Weights of a small GPT-style language model, trained from scratch on English Wikipedia: RMSNorm before and after each block.
MLP neurons of a small language model. Each row is named by its layer, matrix (gate and up: input weights) and neuron, and shows model dimensions 144-239. Each number is 128 + 32 x the weight over its row's rms, rounded and kept within 0 to 255. A neuron's up and down rows have the sign that makes its largest values positive.
After each neuron's rows, "fires after" lists the tokens most often just before its 100 highest values on Wikipedia text that the model never trained on; "fires on" lists the tokens most often at its 100 highest values on Wikipedia text that the model never trained on.

L5.gate108 [119  98 187 176 175 127  85 124  86 128 189 120 105 161 150 127  56 170 108  96 159 169  77 106 186  78  91  70 178 150 143 140 124 165  97  77 126 114  83 153 176 120  81  66 147 145 112 164 153 110 116 126 119 131 152 113 117 103 111  48 131 160 137 107 157 117 139  96  84 151 158 112 105 128 184  92 101  84  97 182  94 119  90  81 132 149 121 183 100 144 141 116 121 136 175 111]
L5.up108 [113  90 151 121 127 140 128 113 159  65 153 128 179 102 110 131 163 171 174 145 136  77 128 111 132 114 153 101 126 121 139 176 128 118 153 127 166  93 188  96  90 113 121 107  80 139 110 120 119 118 105 103 108 147 128 107 126  64 111 139 178 116 158 157  78 105 188 108 130 150 143 111 115 120 167  83 127 176 104 166 166 160 109 135 123 102 143 114 146 142 156 112 129 156 126 193]
fires after: " J", " R", " D", " H", " G", " E"
fires on: ".", "on", "==\n"

L5.gate200 [139 158 136 166 139 151 117 149  72  54 213  84 178 100 155 163 152 142 118 119 150 119 165 146 168 151  83 116  95 133 112 138 116 116 197 173 160 121 111 137 183 153 133  87 118 148 100  27  66 147 154 136 123 192 124  84 119  57 126 121 110 133 191 125 130  51 128 155 138 158  84 163 133 131 109 178 127  84 158 101 114 143  97 145 128 117 159 149  60 115 169 155 100 176 100 178]
L5.up200 [168 171 146 137 138 168 109 159 128 111 151 160 104  71 154 150 153 135  99 100 149  68 152  70 149 165 160  82 152 133 134 100 142 109 110  84 110  91 116 184 107  62 142 130 123 111 125 114  94 125 101 152  93 112 111 119  54  85 162 142 156 126 179 148 154 116 159 181  96 195 168 108 155 106 128 150 116 198 154 112 166 110  98  98 137 100 157 113 102 135 148 120 109 148 149 142]
fires after: " ", "-", " (", ".", ":"
fires on: "20", "23", "30", "21", "00", "17"

L5.gate52 [ 89  74 135 145  85 169 195 104  89  98 165 148 135 149 143 151 124 139 102  74 104 119 135 129 100 189  73  88 136 113 133 144 113 122 121 144 128 144 132 135 163 139 135 113 173 155 157 120  79 155 117 188 139  75 112 118  93 161 172 132 125 128 116 179 134 107 107  67  97 109 111 123 134 122 168 157 157 115 148 184 166 111  87 142 142 203 117 158  95 161  86 136 137 139  57 203]
L5.up52 [109 202 117 126 131 142 115  91 145 164 172 190 176 147 136 138  71 182  79 130 110  82 119 107 156 198 153  65 168 121 141  86 154 125 132  85  21 121 114 164 109 176 144 162  80 138  96 123 123 125 115 119 148 152  95 135 140  69 161  79 161 145 152  97 163  90 160 144 136 137 162 149 162 136 132 189  96  89 129 125 154  99 119 197 124 121 120 144  81 128 106 117 142 119 148 155]
fires after: ".\n", "\n", " |\n", ")\n"
fires on: "-", "|"

L5.gate141 [190 136 143 154 123 130 141 140 149 158  56  98  87 115  90 103 128 159 161  57 146 149  89 174 186 107 134 122 139 139  73 179 100  93 162  99 200 137 113 142 153 119 128 104  97  42 141 157 161 118 134 141 141 171 161  85 124  72 124 114 141 129 106  83 135 145 129 105 143  94 146 129 149  62 191 153 141 151 127 116 101  55 169  83 217 113  55 123 123  76 173 161  92 172 167 102]
L5.up141 [141 108 103 130 159 149 215 120  94 109 111 103  54 119 151 102 115 126  88  89 187 147 122 132  93  80 131 100 118 150 106 112 102 156  81 122 118 212 143 111  93  83 144  92 174 146  70 138  81  94  94 145 158  87 140 163 131 207 136 137 180 142 115 100 119 156 110 135 119 159 146  96  81 164 148 198 123 101 146 128 159 179 183 128 175 113 143 108 133 168 104 129 161 149 116 141]
fires after: " |"
fires on: " "

L5.gate163 [118 147 173 145  99 162 135 158 148 116 127  94 111 111 149 143 128 138 144 123 148  82 132 140 112 146 108 175 147 108  89  87 147 167 175  98 141 221 105 164 133 122 100 106 138 107  89 202 135 142 230 131 170  99 118  86  97 132 105 136 117 171 153 135 123 121 132 142 148 160  85  71  99  77 176 109 142 115 130 103 140 116 180 194 117  93 160 121 112 128  99 135 148  94 154 180]
L5.up163 [181 163 123 163 103 152 241 116 149 165 152 116 172  94 200  83 178 180 151 101 102 167 139 134  95 129 124  99 168  96 116 133 152 112 194  76 122 172 106 119 127 134 117 174 134 144 108 128 138 101 134 153  96 112  91  97 130 176 118 123  62 114  91 130  79 126 131 112 155 103 202 104 106 117 136 130 122 108 171 152 172  77 148  65 135  82 180 106 144  87 120 169   3  83 120 143]
fires after: "199", "200", "201", "202", "197", "194"
fires on: "0", "1", "5", "6", "8"

L5.gate235 [152  90 106 120 160  96 135 113 104 177 135  78  75 123  85 141 183 183 148 166 130 141 139 185 117 113 101 196 138  97  69 174 130 146 178 148 136 131 142 114 105 132 118 102 184 134 126 115 210 125 138 102 102 123 143 124 164 137 131 155 149 175 133  88 121 219  91 124  63 133 163 115  85  72 130 123 155 136 165 125 104  78 170 120 116 164 161 149 136 138 108 134 136 134 169 118]
L5.up235 [207  83  97 123 173 135 138 153  92 141 148  96 130  70 112 210 118 146  94 190  95 122 160 146 157 135 109 177 150 119 153 125 162 126 134 163 154 126 108 123 117 114 152 117 121  95 162 136  74 135  95 144 139 138 147 137 176 122 123 105 108 152 142  67 170 148 112 138 102  98 131  84  94  88 121 165 127 115 103 118 131  79 197 128 140 137 165 100 144 145 113 177 169 131 165 135]
fires after: "1", "3", "0", "7", "2", "21"
fires on: " |", ";"

L5.gate234 [104 100 136 130  88 149 140  91 174 129 200 137  99 144 175  54 152 162 104 109 156 124 148 142 116  93  84 164 126 130 146  86 136 113 169 153 139 100 113 123  99 150 201 111 118 139  68 122 127 141 129 130 156 105 106 147 110 111  64  69  89 102 178 150 126 172  85  94 107 120 141 137  95  87 107 179 145 140 152 157 121 108 148 115 105 129  96  52 186 177 132  74 129 119 116 163]
L5.up234 [124 163 114 154 119 164 138 134 103 196  84  79  99 155 100 113 159 177 115 123  93 138 158 136 118 115 137 110 142 152 129 104 134  79  89 133 142  99  77 151 134 104 111 151 190 134 179 106 143 113 133 147 108 142 119 128 104 200 101  86 119 120 119  79  86 112 104 133 162 122 104 110 108 126 161 113 124 123 105  61 114 185 121 173 173 116 167  84 146 162  97  62 136 175 195 142]
fires after: "3", "1", "2", "6", "0"
fires on: "–", " Roman", "ming"

L5.gate1 [100 107 127  97 137 167 120 140 152  66 146  88 133 108 128 105 153 181 123 149 174 155 111 145 183 125 103 144  84 153 103 142 138  99 123 167 155  96  86 157 107 131 182 120 122 101 164  75 158 165 113 114 128 161 180 101 126 165 157 100 146 131 136 141 120  85  94  91  61 120 116 133 121  87 148 151  82 116 137 189 114  56 140 109 146 139 133 106 141 155 206 113 135 104  65 105]
L5.up1 [166 148 113 128 134  90 229 130 118 190 109 199 109 148 122 145 110 135 155 150 131 178 112 121 118 106  97 170 139 139 166 141 149 132 129 123 152 163 101 138 143 152 104 102  98  72  86 150 160  70 117 114 165 121 184 104 116 146 139 133 135 142 171 107 116 122 155 132 151 111  97 154 145 101 180 108 102 189 145  51 153 156 125 144  98 136 121 184 142 104 109 191 146 107 174 140]
fires after: " ", " |", " ("
fires on: "201", " ", "200", "190", "199", "194"

L5.gate74 [101  96 175 170 180 203 129 131 127  72 171 144 137  70 159 111  81  96 126 219 159 112 115 133 132 117 214  60 170 110 159 151  89  60 172 110 119 134 169  89  96 132 128  91  80 150 112 100 184 154 142  83  69 134 109 110 188 164 118 107 111 145 138 175 117 125 109 122 112 108 120  98 137 131 164 170 119 123 120 108  95 135 121 167 150 184 128 161 122 128  86 129 117 122 158 132]
L5.up74 [ 79 150 128 162 142 126 117 179 140  58 136 136 118 131 222 164  81 100 148 141 162 118 154 134 106 167 186  89  95 154 167  75 149  82 202  75 186 101 113  99 143 146 141 130 103 123 140  57 142 113 159  99  72 170 124 126 165 128  77 131 162 110 159 144 119 112 154 123 140 129  91 137 166 115 127 146 135 110 113  90 109 123 144 102 123 144 135 146  83 137  94  89  92 114 112  95]
fires after: " ", "\n", "–", ")\n", "\"\n", "art"
fires on: "12", "10", "6", "3", "7", "s"

L5.gate96 [107 119 145 141 177 120  93  68 119 158 144 166 114  85 131 118 141  93 115 134 170 164 101 170 187 104 122 147 160 136 124 118 189 107 125 111 120  62 124 155 109 143 138 123 139  96  86 176 165 112  91  93  80 140  99 107 125 186 138 134 174 162 122 114 133 134 126 105 127 139 144 106 120  87 142 182 158  89 102 158 180 167 143 162 164  89 105 126 142 119 113 115 108 171 114 131]
L5.up96 [137 143 142 191 136 123 123 176 157 169 110 139 118 127 158  78  90 135  81 118 149  94  93 119  70 113  75 169 132 113  65 154 205  93 119 155  92  94 131 152 150 129 116 116 160 121 104 117 178 156  72 118 124 169  84 102 119  88  98 126 100 186 171 141 135 139 137 101 137 158 211 148 153 101  53 170 139 138 110  93 114 130 133 132 104 137 185  82 157  79 103 109  71  92 105  78]
fires after: ".S", " B", " A", "0", " M", " L"
fires on: ".", "ic"

L5.gate55 [148 138 107 129 133 130  90 139 137 133 148 163 141  70 178 150 115 129 154 100 133 119 124 131 151 112 120 140 172 182 122 147  96 156  73 136  82 129 173 103 145 113 190  76 107  90 118 100 132 102 141 136 114 164 160  77 126 135  81 104  98 107 127 115 154 144 129 126 132 127 145  97 139 181 137  90 125 155 139 143  87 161 110 113  94 219 103 164 171 135 130 132 115 166 191 151]
L5.up55 [ 35 149 126 146 136 149 121 144 161  88 154 118 199 143 175 158 170 137 137 102 107 112 194 110 173 120 121 150 151 126 133 106 125  87 125 105 130 141 107  84 101 121 121  85 133 158  40 153 123 103 115  94 119  85 105  62  88 151  92  75 202 131  87 173 193 123 126 160 142 148 172 146  98 120 124  98 159 130 191 127 111 115 128 161 142 155 109 121 118 185  99 155 129 170 171 155]
fires after: " ", " (", "-", " al", " \""
fires on: "2", "A", " •", "-A"

L5.gate65 [ 91 161 128 112 124 125 149 163  86  63 184 106 171 197  93  90  97 121 116 104 127  98  69 131 133  92 168  96 135  97 139 142 131 181 139 158  72  87 150 140 120  90 135 115  98 137 126 174  94 109 135  63 181 131 143 117 101 165  58 162 159 117  92 167 151  66 139 158 110 131 141 137 129 115 105 231 102 120 139 151 114 111 203  71 168 147 113 122 135  65 143 127 110 151 177 154]
L5.up65 [110 125 152 118 136  73 112 153 166 107 119 116  95 174 132  72 174 164 187 197  98  95 139 169 155 126 158 104 121  98 168  86  95 126  88 170 100 119 155 101 176 118 126 136  87 108  79 126  88 166 166 135 177  90  89 134  95 143 106 143 130 115 164 107  89  44 133 141 143 118 162 115 160 202 128 201 154 127 148 121 195  99 131 125 175 117  90 122 138 149 115 133 180 127 115 151]
fires after: ",", " |", "-"
fires on: " "

L5.gate238 [175 188 115  99 138 142 110 133  94 112 186 162 154 109  99 117 170  97 133 160 109 164 151 140 107 118  87 107 169 136  92  88 149  94 160 108 158 151 149 179 117  87  56 122 112  72 153 108 143 121 112 129  90 128 135 155 147 164  67 144  97 112 136 149 121  83 166 149 135 152 107 153 100 153 102 171 103 126 140 207 166  89 156 135 113 134 178  87  81 131 118 178 103  90 141  87]
L5.up238 [136  87  87 174 168  78 106 158  87 170 108 116 108 155 187 150 151 102  92 158 127 127 149 153 102  55 161 100 127  74 127 110 171 127 124 157 170 121 120 102 113 109 117  28 161 156 110  93 163 111  77 113 172  45 117  60 139 135 164 134  88 156 141 100 109 135 123 136  80 130 158 117 113 130 133 128 141  90 141 101 134 161 139  76 112  55  90 116  44 140 134  96  99  85 147 140]
fires after: ".", " U", " T"
fires on: ".S", " state", "00", "ab", " law"

L5.gate8 [179 145  68 120 102 150 141  82  83  53  85 147 160 135 143 102 104 144 152  55 148  88  88 138 128 195 136 108 127 132 118  78 144  82 158 116 140 143 127 140  66 122 164  86 141  94 138 155 157 199  89  85 155 138 109 119 107 166 111 164 147 131 132 113  99 160 142 182 131  82  72 156 102  84 131 127  63 167 131  63  95 168 138 142 143 154  79 134 112 146 172 167 142 126 150 158]
L5.up8 [200 136 102 185  97 172 129 142 177 153 137 162 129 139 134 117 194  95 106 147 149 130 157 120 154 148 120 153 130 185 143 168 113 126 114 122 143 112 127 151 127 139 155 101 136  99 139 155 130 103 159 114 118 177 175 118 108  76  66 161  73 114 172 121 107 138  50 125  82 145  77 108 115  92 146 157 136 179 159 131  75 129 128 105 131  72 110 216 116  89  74 169 113 140 139 140]
fires after: "200", "198", "197", "195", "194", "196"
fires on: "7", "6", "4", "8", "5"

L5.gate56 [101 105  95  72  73  88 134 132 109  80 134  94 118 111 142 150 112 146 114 102  72 161 110 120  87 189 143 161 106 108 144 152 137 134 140 179 140 147 176 132 143 137 156 108 166  61 151  72 135 156 172 112 183 149 179 152 130 130 125  98 110  76 124 114 149 157 114 134 175 152 151 106 118  34  84 111 196 112 153 201 133  66 118 161 112 134 133 189 132 155  90 133 138 112 141 132]
L5.up56 [122 111 103 145 152 169 143 129  84 114 124 140 119 108  94 170 131 134 187 120 179  95  72 110 113 114 121 126 100 127 129 111  96  91 163 107 107 103  43  88 147  96 103 174 112 132 127 137 127  99 110  56 115 149 120 148 107 128 131 109 180 126 102 169 140 170  79 106  92 116 142 106 117 149 103 131 148 156 120  85 163 173 126 130 109 158 130 130  63 165  88 155 116  60 127 131]
fires after: " "
fires on: "199", "201", "198", "200", "195", "196"

L5.gate173 [133 141  98 149 127 136 177 127 108 171  86 131 142 138  51 130 133 109 114  77 143 125 181 131 131 119 142 146 137 123 148 125 106 101 154  94  66 136  94 124 163  94 141 121  93 106  87 107 154  70 161 133 168 161 127 169 126 107 107 147 137  91 130 107 153 100 116 125 106  95 135 207 152 188 152 131 158 101 116 115 187 123 140 122 120 159  68  74 128 183 138 154 126 188 159 199]
L5.up173 [ 75 166 133 127 125 129 128 159  97  92 122 132 104 136 100  91  43 112 122  73 123  63  94  83 134 207 126  82 122  80 145  91 113 110 137 144 143 148 126 157 137 137 153  95 131 117 115 132 115  81 148 118 129 188 107 148  75 141 109 137  96 121  99  88 126 140 194 153 154 147 124 134 146 126 140 120  88  92 107  72 177 117  82 136 132  72 118 138 136 156 149 100 116 149 149 164]
fires after: "201", "200", "199", "197", "202", "198"
fires on: "7", "8", "4", "3", "0", "6"

L5.gate26 [129 107 108  99 100 120  82 157 142 153  85 138  64  69 181 154 156 150 165 212 157 106 105 101  53 129 156 134 134 134 162 162 101 120 128  91 120 107 152 149 132 122 145 155  86 141 122 113 134 137 102 137 144  57 116  38  87 111 139 104 118  94 168  81  95 100 102 137 149 125  60 101 151 121 120 120 107  95 101 113 137  76 149 129 133 102 185 154  89 173  58 131 165 109 130  84]
L5.up26 [124 122 124 173 162 158 110  80  83 102 156 145 153  63  86  47 113 117 146 170 149 104 131 130  75  92 102 103 183 145 134 131  89 131 100 230 105 136 122  90 136 140 104 132 110 132 123 169 107 172 135 100 106 100 112  86 166 167 129 143 129 112  60 165 150 110 187 170 103 115 151 168 102  91 172 126  77 116 152 142 139  82 149 145  76 127 126 107  94 155  80 108 131  92 138 139]
fires after: "2", "1", "3", "4", "8", "5"
fires on: ","